MLP neurons of a small language model. Each row is named by its layer, matrix (down: output weights) and neuron, and shows model dimensions 613-868. Each number is 128 + 24 x the weight over its row's rms, rounded and kept within 0 to 255. Numbers have three digits each. A neuron's up and down rows have the sign that makes its largest values positive.
A block is one neuron, or neurons of one layer that tend to fire together. After each block is what it responds to, as a language model described it from the Wikipedia text at the highest values.

L3.down854:129131076069135147135133053099155155136132154141089136124134124116131121138129110117137130174103133100118065167132124097131159171145115157113142131134115084093098136130114143132153144103163129147131115165146125154087133146137083143141146141110130146135116067200088127109121177094112113168139122100154145108188107084083149118150126140162113123125200098129111131088123130114114073113126132129093118107159134122140118115146137142128142132094119148130135099117127166153125119105161156152093165150152122114153123111155145169157120180089138101145115083102067113089118131100132106106135135140118119132122120143106106146084152123117155154114112099150148171099103153131157141113134081166134097093142153116106126116130121125122122121150122147126126135083105143134111162109120182
L3.down1094:117111117105142104134112134111089145123116118110140128168164136103122109152121116136123114138092122105109164134157179136112126109117101152094105136143194140123164112170090124108130114135120119143128171125146139177132131112106122144097153129102078148126118161135135124101194148133122117159127105151146156089128137123116085145117134157142153120113086120115142163106175128128143107200111148140047137102141108107114122130143129133110127123114127173117106154098146116136087112156110109134138096085091098116173125126158150134139107151145055140115114130109100114144131180174123149084124108082162124092140169139125122129106131153121094108138120118108151164152165140140122143121105125129114087097157129130143126124141101111168104123128159116123055143146126186149113125125127111
L3.down1737:120130143096134142122107119177104142152121139116144139154134097118141135130136151100143123132176122139103129139168149143171126135146167169188121127113099106164147126108136112191140151125162123102138112179140148120074138136143169134130134095163127115118113138152136092149095162110112122113164139163121128123143149106134145135113114107096143143089164114141157173130108118126065125110126150122115133096132137104085133131124123131097148129118097097164169107129115103124089164154134124087165118125132114137152156154168111142175112112144114136110124136140138115163112107127169170155138145186148090120093122098092158157127098117146132132120126110111070134111100158132133147155134122132134151113116115125135101125169130091127117117143122116147105158131106124136132128187119139
L3.down1807:121114137108161148110131132166136116154120110157123127111137091146146161119115108075108178078129165135173144118118110157111148134146123119149139137104119102122117146155171132157148143121093097154132153120088070147159167114102110131134120111167111140130112100149154088120119093107178125145126106160107130113168153123128111175108119124142110143132168148107181135135119163157126115149101113143144086119148080151122167159124186114086086150107139158142125129142116116111101131176158133104103096142126088145146152091146133129112110145124116135131097108113158126159121141127142148071120140174174121103160122183140123140107066167154107143143132153119137134123049137135151113129156162126129145097086155103133117187118152119104137141118146085132132156110164169119113111135198129
L3.down2283:164119165144160142090118178090118123117153144176106130112137096193168146131103075121132150104152139145076165107151150088131118139156128091123112114096174153151123104132120141148129137163116164152156158104122153128152108102171126148113147115159112094123134174116112108081109121097154140119137117120130152128105067119142106156162103092154128094151162107141155126133083154134143086165152128111117143118150119123105136114096130132148160079140120107101114091109115140140089131136143137145162138139087104116141126090195149114111140097120168162147099123154172119125091144139089135109137076150117157139103092148128131107141123139073134072132110126138169138158119130097120129114115119129116151108141093154122113126148141165117150111146199119137114149089152137116110114122135133
L3.down2285:158130094113125145149161146150121087159116112137179138114131137129173109160135120192136114118119139105114146140127123077166097121120129149122104109115156133148156138180107158111137144119109172161077139115110132122120123116114128160126157109154129097106126109131157108124107111125110109157161126102114169129166119140122112090099096152089150132101130115111168100084176129097163121118162098138103115109147108114154097089096104108121154139135098133126141124123154133081115105123128162168138152102112156126084140134163154086120050121140119133130112122121130157173110188138119146064145108127140114116077164140173175123138149130095120119122138096179116148104114117123129120136128157094145102108112112163159137115103134161133139107114150111147097132180128130141156129134122103
L3.down2302:138096118073089116101145106129150096134146110133133157137166162109122113113113147106114099094094152137102147082133090079089075137146087109138128162129145125112136112124129150103147052101098134132171065143087171120086142140085162106139118151142104103155126144128145112086138129110161117175125146179153165137158153130091128078132167129102125114144146170114105153122098099125142138134147118142077177148106098133115140100122145107126169099175103120128162127133131118110185160131139125141108142144118157153136125108159138137149146100107066106155129149107179110151114146105146177147064102159150157154133135110096158128117145128125146086107076106120140073121166135160120118105142164120154144123134141148132155159094094138107159150134143123148115130130135106109155139128157085
L3.down2327:142102151112185147119129115131098174089131149139151175130108108137148135130094125105147134089128132079136148129111132126138145153142137142093116151112131190104158122166100156142130168094145132112138166130148089148140127094141141098105127110171109124133179127078128074110155099139165132149130146108139130175114139160101114148096141184093118172086122063104063137141127197178094129158126070144121135108093108119152162105128159118092140134135160167141120139118134136084111115161151100130156092143110128135163139147114077135119113105132165137124174107151105122144126141150113174101099110107111143146075160116104102115131124097108125138134120149143113140090140134158097107146155126118132074122187093127141096120140137128110139128126132165141109135188118108126137127141163140
L3.down2645:126093125167142076137135138171129116146158118162125132126057120110130119122152120074121133144112152141142105117137132123153132144125132123118131116140133097113188134110114116122106149121136099057122162153138091098163165107125133131109153138157113113134092125099116124155112136120167146121125117127120138143151137127101129148148102156141151144115117126122105127130166167128133153103111111130133088150109128110131120104137101117083122100149139145150114100125085113108148124085145145167144101108156153125112113095146145105146110074137113141169149104111123125152101124138114102124116172143127083099043141138099146160160113194147143170159092178121152100131105116108139073152103120134152108125118084124124107118136206105111135123144110101114101120167132100137158157171151166
L3.down4153:122121142078108101087164144113168138103154136083144107151131156141150144131119163123153135168144123132133122170134108146165119126130128143161118128170158115112130118150114128133089150099125094134123129132127162134105113129103126155107142121143105142125141127125104100103106131088167136139127148127141146146136121134125078134121130138103118115138147150150145120139141103152131138079095126079112130089162139091153132130153138146139103097117177146124148130124128150158136143097041113144188138109140101111113139110160163101112125151082120116165138101127130138119120117113175118185154096166144127152093127130117174150111148131112103125144097139172139163163141161125142125127136151082144090108119114108119098106151117138110121129104106116143131153126097195074118141108147136
L3.down4164:107136130156176107137120142140149123069123093131121140172149124164123125124119150149114155172164136129150110129087142144123151144098160105097088139115144135113112142093144088149153145145152111127150118133136148143126101150103121141126142111141181136103137174085176117121155159143123169117125153141111114138086122103141138126128088117111155095113113168129154126118120153122102112121146126133115115150131166160131141109084155140159136148125130123128144101157101139129149132108140135127144098117131159168117125135159183130141115139169141131141093153139134155119106106152118138146123135079118092120125111133098121142118145152119084132144116111110113147150167092137112118141163167121099102144144143113099145152107134098148125081153117099127104103142133176133179122128090155
L3.down4379:145087118122205152118168091117108151129108119128089084113112144138150161157102107084094180150108135124100137157115095127131137105056104118105133125090124128131119128112115113131131127122114166124121140143134104097090113138095119136137127139148089127130152095151109154117162119138149149138123115084125113142124089177174110136149150135126131129102148095121155158136165105191117128114139162093139145145112118157159152114126124068139138118102186168134109171132140151076117104142128147152120137129138149131121160137136127146143122128150072137107157123163127147157153119141138118093118142118100145138136148141115154118085174128129118124155130131158107148134081119132155118113147134145147132131088092142130163109125146081116164120124144130131096121094126128110138150069136106
L3.down4404:124118141122109114120119103175119142087119137135121164146127136149133121134145104151150133165131156119121107120170153129120114112152168154155110127132178118117126138098114142133104132107112141118141155115158073108140111106128152128135125157146129121157123151122142089111129113134163129171113123103097116122130122182113131084122145129146100107106141159106119089134183174131128134142099087094125122144138114161146095089143129184115102118136098168111153123104119151175138119110108144167158085104090077128137125122117112151114132138131090117099119132121116129145110113126057075138116075132167161142137067148142171165197142157125089133172143144105120143132150185133135142117122140137089153063106140100132124138157090128110134147134124158132127135121154094160148115146086157
L3.down4872:091134158131137105077159122131101141110137130119128143116103105110110125136124169116117154133151093103138111135148129125168155126086151151149131125122124150133183114146120092128132107123123103105125173158150110103123119116123151158125138132137141178122112033142152153136155179115154146121166064130144144133140110140148124143114136096149133096096165109111140141157157126118106126128187154132159093118140120162096152164124140168156158102145134130120165124144120105107178146114110105123127161160126106124130158149128127108134137166093131046132133130134154154145120106119159149143061166123084107142134121125160126156112125133122137130150112176115152159160108156134116127118148190102126122089095120115085154142162122142114106094095153140115123087144137126101155145101112137
L3.down5094:129130150154139096102149104154121118125100153113105100117084071116108129122115102159158124132112091127171086165174143103126135108116121096153097176133124100116134121143158122128086160146177125115115095150151113196133146134154140119147146121102116127117086116143174096099092109138126147134116088163134121102109129117083146139112122129180180137129110156083098125150157122116123129142134114120102124146109093127131127092153099155130102143112189128096154122148132082115095160149125117101130133144098174127115129153128121110094118101128129123126140109131134137132106142162137125123144118126120144118161126153121134143159109130149177168090136131115138155101126143081081134158138132142157136081137175142114072140116118151116099128190154097109157077115155112115147128097135139
L3.down5292:118168143089124110129122130110144158116156105125082141116129145136133132135137106124116169123150103125093124119096128136099147162085133125109137151083137119118095149161121108133121127141133096117086115109135110142128148085112133138106129136136120132172140046123166102127128124130145106134147157118111150102113143132126099155133139124132155132102134129140120107141136135106126113128099103100129093130134133109156162141140166166082145159119145124146146095151095169069130145122131140168156168121116068114122113149111170121148133119089131127132123108143133107140145134112100154106140152119119115172110171129110108129129137103137120098126091148120125136109102122129102149113135143102177132141133114099126142127142097080157128177099147127128080116150155146087133118116153145
Description: Prepositions opening spans. Prepositions such as of, in, during, through and into, mostly just before "the", framing a time span, a stage or a place ("during the war", "out of the heats").

L2.down3086:135118096105124157132149157125138125135124155137097116103122146156156117156121129085094149118157099111119126164144122109088111117111131098120106142120137136144175152124135167110154125119156145153130147147076112132115098117144101156152156152110128150131103210196156134122139126091121124177113131130127124133133093070094103151078082157096165179138145101136146099085168103163155156147194143120116134116098121129125160102108110146147128122130122133137135142092147084091135098132178152150172130105093121153128104100156134112139112086113109106140132119162165121144127147137128143079092110107143113138079164148120154129145127137078119136061178143094156150135108154156083102156132157134148106110112126126114157145089165139081128140065152139168119119131153137126124138122115102
Description: Time-frame prepositions. Prepositions opening a time or event phrase, above all "during", also "in", "of", "after", "following" (during World War I, after the publication).

L4.down60:133094086164194128136092112148125117116152112135142140151138128141160162166141125109131148114078095120106157150143141107138099110095085114103109155107146147133128174143128160150164153155093118133112121135129121092113148168077130138175142088095096091172157052144162133119138118076130142157167157106128125117121126119114100088135156125116116146129162133129119124136150127139085093116151173165122169116144135084111159131095128135133121161120119127122128132160123105138115111156086148165142096137132154120117188110155110119155132084132097149125141121119109171151137133125106119139122126064148164151149140113139120092142143083107121109148121126106122159165112157123117177147123142116145101095122081128122158104101104126123150139130107116106139157113139135134129154145122132
L4.down516:139113102142129117156135092112149114134144142112136130147125167149166148139178121135109133120138169135118167130126110109127141122105115153136138103110153155102111122117146139144115134122123128119143131135119170177158146145089142135139152082121184154120104113146155098128147093156140156113144142154136144110166113165164119137126139117102138151116127137164097124147132092154135130123153140116144096155116162131115111156136161081174110131106143109166100129103096124142123151135106145144136112152142170157139139149188114170123149107123098116134112130180141135132139145141123124126147122130113114120106163142168117137126110156170155116105127141169133159092146137119115094125145122084110145108119097114089121141157127141159159111110123114159086124133124110145143102113124078
L4.down1808:147127126147150121119170134105159148130140121138172077167169155138151147154135128111130118113138128125136160190139130103149114132112124167171133105113112128123143122107100115133124160079134141123103131160152129130105171139079115135128127113129135145113107088145088116121143089131090155126166136129133110119106102149118112144169092148116136146128157144080157166127154131143129060113119160133154177098138129134106147143133158110152130104132147127109123146124155126121120120124122144145116063123153166161111156159167127106118142143147141116106141117120124161158123112144097164092133109084104107127150145129108134140127122104093159134111106081166157121150113115106133128109107125134129119083119187142116142126136092134111134121098163106125138123090115106144155122118106150
L4.down1810:126122112116116146087156122102147149110093166114135141110122128138168097131130175087140127148087112138121129172104097124110156114102129146128129125125111140111113075109149113118097085103146125153098125122111129099098170152100131116123123129125106094145091079137123089135125144159139161146157160153134087133136113118145098122124118142103131165166114075130155116157138105173163166129139118104150130106116111161118125128142120072129094117137132134089112120170164152098133152124111130092111171144105110146167144121120165134133127073112096136129087143110110105145188079093098089111112085093115104127116156135133156105159145089100168126159152111150143166144123134123116144108127120111126133096086115137102172114126104158107124111132107088129123142102116150117144133102119093
Description: Preposition "at" before locations. The preposition at or At opening a phrase of place, time or occasion, as in "at the University", "At the age of"; also to/from in transfer tables.

L4.down929:117117114084088141127105109135129125160114116136129124144149152139102117130186102114119111118142134145141088133133118149089124127129163108106113146120170140151108159093159094112108098160105103130118154140154142106114126144169132128133127102145153142119132132121103138143146145141107143095112109136141114114174123104106118164110156116139165087121105118135071148093122153126154118171075130149168087122153131093118133148104125124120151117140136099125165146127164121148145167159114148128129146144106131132125141168114087173076138201138168157154150104101148124136151126131125106098165137154095118120124125153129119135167115138122125142133144133140168161161130117163129148160140107138048134106105123135119161138157116116136151134129095128122146110134141120114063111156099120
L4.down1397:122071129129113114145158151170170112137129098129133091107148156119102075127098146107130114122125121126140127097097102130134165157134146139107125167107141137095122110129152180112126171178114156127163097069119144179126148128145115133136150105149123125174145036110146144099098111169143088136131132116125125127152118085098104111164126105102112150116129126122105148129130137120134095170085104158152126140068101146102082116139136090081144146122161116154152136079129088147141154101100150108097121157150104174142163126115117159065078108082141097120121159109129131153108126173139131103104118173102122114145077103153089153108139132101127090134108150140146184103148143109106165122087158172093072114151135150103146084139114115160114112105132161111147164143134111154138123106160139
L4.down3415:129129128110129115080090105136169152119132126144149108135127129103144130111138121116051146081117149133123124124130174139122117138132120138104140136128154116118116154109098137150122130133136093099168155106162129117137129097142122149165102134151105166096139083130119103120099132080137095099187134075145142104151097117098077110112098154137151112073163109074138110086133113116114061080118106152119136115129141115129154102158142132126165140135145088118128110089097144118119109142150111080152099112146134118109129089106070128128164132138166118129134122144092098119128113126105148134132133148127114162140068093164130111125140150118115122130108112113143135159092113118125140127124090092089140112134170160141148114154120115135111128135125095137104162111118128140117138116121131
L4.down4132:190147128152122121107091175146166107129116089124129116127140145133134136129110101127100146140133075127093118156104139163131150113092118122135145058129113107113130105088099144134093128120137141090112136091069108128172125145140150082114137134124097129171136087093142084138119162108127126129124107146155144153141158188093122086139124118117130119126138133164091170093106144091129121151126144153115128130119116107122110127133091130092128124132134058145154158083146066158142136168166146090114142135131127113118093111114144124122124083113118134146135110141124163100158144161140163052110140172145113103140099109135106147117150132130153147136174121159137156120115148059117098119119125114135112121129167111111145175112104136127079088129150153162142122110117107089101102088085091
Description: Abstract quantity nouns. Abstract nouns naming a quantity or property, often followed by "of" or "for", such as speed, number, ability, power, risk, distance, and -ity words.

L3.down348:137121149175134144118102129129101074103097110139101121145153153130116125125148135106073127156138135187108111102111088115135077144137104158112123171139114163098152164157133155103123106098134136125151147102101136115150177103130177157137168113149155097088148144121165097108127148124131156114120136112128092120155167145155131124134101158140111127201184138159142108133113151175089100099136133153159153142181146130094144119127160120113192086090150095104141101089141172130104100105097107096118145180119136146169119119129144142101129129183156134116186145101134147083096167117169139121118103127114182149124123126116116117117123131156137069107101127137106102143136120120151117175147105125116138132105101123165110129145138101102155158126122159101115099092172148174117112129163100
L3.down657:112119115082094091165124102150098142076162130125127126133140130128114159111137134065127111166137135139099120099101099119100144164141114137136117054116138143088149133132122147130132139083084116157149090135095127125133093114140133116125112099132145126097143117121124116113127155128150112113125136116110098111137116126122120131126135156157154119138085177099140111143116133083116098133153152088138114096111163124132145144127163139099129101165092129142147135144146149157081108117104146098128163113100112109172131183167110125099126111170126118151129137146114131133137091103135169103160109173076097164139114138114132108116135136126104103140113148131065144090156102160155136140111118135118091114112131117112124138134149105088099151131095142157126148105187122126137161153110104
L3.down676:120070147130146140123127126146094117139138108101096124138109168126110121132136108141138105104102166104104157117109093130082124160112130094129142137158129131150161117109140134159117107167089118132111158177148110151116111146165098125125117111135129147119121040121095134132118114099111126133141164126144156122149139128138072138123108159148137139144100143131112130168104143161114160164134104150116150134090150097145170131096131074123117093119101117108090130137153124132143169114148105098120128139169138117122119104139104120126154111120142156118141120160129043167118147108123154068124140127136142116124166047127097162120140135127124145123134147140137101135119123148089103094124147125140091165116097107074108133126113135087099103093106141152111140104116103146167133158118114
L3.down733:106159077133109109120110126103129115132138158127152135179132116142105097129110163089122142135113118119122164147128128148107150123134088159126115089082158155127138078116100080135115170137110091158056117123058074112094146118144166106098146158144157130110123159136152145126140138073177151116153136158139130076141099146135139147113134172129122123092113098130119118112144133099124152079150114087108137149104133140104142135146124118125141096113115104137122178068119124096094147147129146147135099132107157105152096143173133099118108139148126129137162113142097147163148142139117110089118110113109097113133142153080112118135138135117123081133123143120103145150156144082144128139133190146145122139144128097128109126130095134139097119151145108075129140095117131091165104097149147
L3.down1184:137090136094131106129115141074086115156143114093120106141172081109170103149132154103110085122156126135130113164151129135137096150128142108138167112124103129146126139112127126127095128096106145120128106136131132169124125127129135113091095114138104100151131115111118094100077125118157157154138118163150122172128114080157119131089130154116131078131135160146094131106135164111128093094077124113122149112113136106135083161146121126135115116130113127122123104069126103107115165121179129139104135125106175121122121135149159103179134139157153127154118124147128097094103146125166141118116108177152133113122121148117118092149117127133115108106085168117111139123126087104118118157122089127183092145096166080092117128133120133132122105114142049114139120137140141113135096140159099
L3.down1704:156103137116130104127158119140132138139154135161138143112148157130148127154104149147111114113117137125154153109088130111145151122159134139108147149114118123126130182080163103128155089099126103115126158147149128129142153117137151078084109104145124157110108123106152108133107070134120178112135135107160141158109167081155125125131130164109132098142134171103148147131130152129115112127144119123134122138138125112133127122125139120126146120049095108136112090113125136154060115114136140130135150150080141116133128098122160117152107120131140191124130139123136127164135191135115135179112144148153122094124153129142123103113097177081129115161114150161128124155124174180142111111117149157128126131112103145082117131138113089146112148126132179164136158111089128202111117107111156
L3.down2107:152141124115158138174127145090105142139142090115147142178132132118096108158085109132114123123109170094138166126185119146149100139191093159130144098145108121133108074137126106104140141115088102174133148149155166107153137089114163114094144109131119117121105071125124103105144120114142110106126131119138109140147141138117098154114152060148122134109108139101116109150154091158168150129107142179135136141120114099111151142122131130095087130104148167139138116168169107170119138124087104122145168132115139110124103122137095136078111154151142121119130127133129125114128078152137129083117141164125118146142124136157116090142144085118117128147113133076150115117129110158109110118079136117134110157106131099147130156078134134116080103156107081152124097141146093130152156120154129
L3.down2649:139121101141157133088094166096105105155099164096145176116149157114117111103133143166129155094113133135113146110165156123134093089129158129126074136151116126113109159126139111112104151131144143113139104121124124112111117179060121154091179152134180123151127151095119107184108148141167148172109157142128144127126107164117104122154107096120120137140151139133147138153144142080141175087092173126172132130154120142075112121111079158101105102122106160088133166118134136137151125120107187140142101120085112140119161112118109191100122101140124150115121100156139107118096132154173121111142169106159097131128121111142125148108166120126130139099106153156152147109149150102080143118075128133143123123113139143101095153179119119128149112121115124104103135134085101121122104090110140
L3.down2838:157131107138118154158121110109131124126135151110126091154105120118125075106100073134152138156158067162141155140091133125142162176117147110140097084136147157150119170080114137120112144069154118107102153135136127150107099137090112110086124123150100132184131058133115122095115148086122126138140118120162102135154124125121173169094100131178167122134130113116144091107129162110109123115122132145099103154147177108132099117140120120070130123110125098115140166092133128122151146131090127117112143180162110160115174106129163181194166117134132115121142126108107128121118193140127173128108151154114119134130093136127102157119139100113120115152111146154129116142094107109149102120116119106139105170134103147076104149125102125126165168122097105081119129122098170134113106129161106
L3.down3133:095089121157111135159115133144178100140140125153120130077143126147154128113166134122125185093150142109144135158167148100103149163092136153138146130164125132150124118104141146114120144094125161111150087128135066150123129138112140117112096098115135099110154179133103174174159137099139159175124122117155152104131109165136164147152138151124126158142129134120115127135137134107145068107120137118148120116108098129178150113127125148128126125104123132129123111105148122166131160127131176187139130081140095116127137104148123163145102098144108118135111180128115117152103107118161146145101202119122128136137132168159146119127122146140102116134110132156173141113153120116162111111129140155145092141129137112133130128109107134170137164124108157125122129118137125066108139105144133
L3.down3184:109168117150133134089121094134127115196082137148111128162118179132147107116133105103099149151110121145118087146091135135133130148134163150118129141124089211076090103115189122137112105102119130072138151171157134168182117151134136166128141112149058110173169063150137137133123133103144097110133157123132158139136145131139112112143137129111149147096145066113121144102129139165127099126058142170116125118112131135100103132127129127127086123189135090113157164114092110151136131098125165112101127106123141157135121157135082172063132127109155134115122132091126098114120080141159137026126104135117153115119090137124093141148124157140135110152098129129112178128099095109108105100116102141144136153099152167103141149158104080130145152067146102094098121130084109105079095090131104
L3.down3291:101169102112100153131135117102156114110118172131112091123103147123090134102101173110093127092127124113116101129109133105147116129150139154135101142100121091094159118149131124127159141110164123113165155086099163146138155160097175135159115099116145111103129088126113123128115143144142152064138109149136109117125117143192157174132122103108073154154154113097102171129105145124191132119126135156080143112124088155137122120133130092126120123130134147097122139129092084156147113113116156142137142102108068112096155114157126145102101107139124141128113106100154148118069119121147167161139119104142074140171099103124108107119136113112105128100147150104152124089087124108135108095111071106105164116140116151099109093110100107147148134172116097137144173163105158141128103081134149
L3.down3579:095081176136153141148121151158141168187151103079122136128140147098152099117126156137142138097103131180143129157119110124108145150133135119087107133123148153180150124115104147131128100136160105140137110097179078115149080123112143145144157153090113181120154074152124144128129117129114145167179131127106125101120098171120096164111131132144086171131152130107137142143150120168105145147123097126159179109090119141148091134145130126120140140127124117167131154142132170155092078134094124145108129096137133117151117144107096154136112150091142107091138116136108118147149115114145124124158153082132146121127141097137130123166128179113135138106136132096150126102107137141157124150139103126083161142179124143163129154139090097117133156126137105159103174128120145132170122163089150
L3.down4113:134133166129128133104128120139137088137126149125123168163131107112169137139127154124119123143183088128159155116116120101142109124171133097098080152133108097125125156155115129129119119163099103142127129138157094108180140103139150115098112152087143133119116146161144118154097141122172139138173128133115146158165118185132149125113105139108132137125105132131109113155181087118121139125121151114115131116092171121122142171097133123114203140095132132137099108125121098136098129133134097121164153128188142153132152116073141145137117150157137144131125131148126128149165109093114107074093134121131115111128152123149125162120129110127118172128088128128124122121111138139126099136115105181150179153159142109113141108086112120155166115135148133177106122120116133107111141138159157
L3.down4481:138115135142127116135131105133126101149130119159147131134108122116123131154111065128141129114129103136113139147118103137096094127145127149119155126085125099123164111111110130125121127119130128118112110103120129169136155142119131125112165133140089108160125176143107079103121140144151170105150143134104176139156122129130121100132128128139156102109115178121167131089128106079137153092127160165096165153146146140122089139076093164174129101119124106101146103144166155080152155143110144100125108134099119116114115134105136119125127111168139121190143141100167127148172177135105146120148133153118098103115131101129161137123123094084106105105120130145135113108116154140127137082179118112110106180136115105158126131118117145165155121087139073106166131108104118137163104159128126
L3.down5327:101153111139160128178147145115149131157141172119145125115109141141138117112113109090134109137143071115133117152135120155122107133103079093129165141143124136053124170100114093100120126129127144106116107131154119151093163105176121123115130169098100096110127100131152135146134137095131120107109105125106133120112109136107145167121109111089115131158129157176141111144104109168146126092155125113156116157139167123118131101107157126113129145129146141120147120105147142166106119133111112157107143126106085105095115152166131100125141056126146191162107124139121077133144124145087129087167135084102107138128090092161101102147119093133158112108130138133093131154112091059124108141095147133140105156109140115093142145156144143158103147110132098154125154171105196113103094094153118
Description: Physical quantity nouns. Nouns naming measured quantities in technical specs, such as speed, size, time, diameter, width, mostly "speed" after hyphens; also closing brackets after units.

L2.down469:122149123100121132114126114145091159127114099153134095111126165180142111141097076126152159119139113125180148175137131139144130113141130127116134092103150131100153148116127128127101147116134121141123105160102142170154130134111149139136165120140148108145108168139124094118124145120119121093174111141138139130123106102101098138118122138097121129110162135119107125154130133152141134128133141125141145107151111104079140130125128106102096114076136137079137137128108091104131114114109096071123166152122137140178130096128092128130168094104166078080160140169103125119123125135128158103143108162105159136111139104160100111097133145082110175131116119162088177117104125108109108118113148161108095143149083110169144142115140084121127099132107151161119137087130085147107131145130165
Description: Property and quantity nouns. Abstract nouns for a quantity or quality, often before "of" (amount, size, number, quality, presence), plus "and"/"or" joining paired adjectives.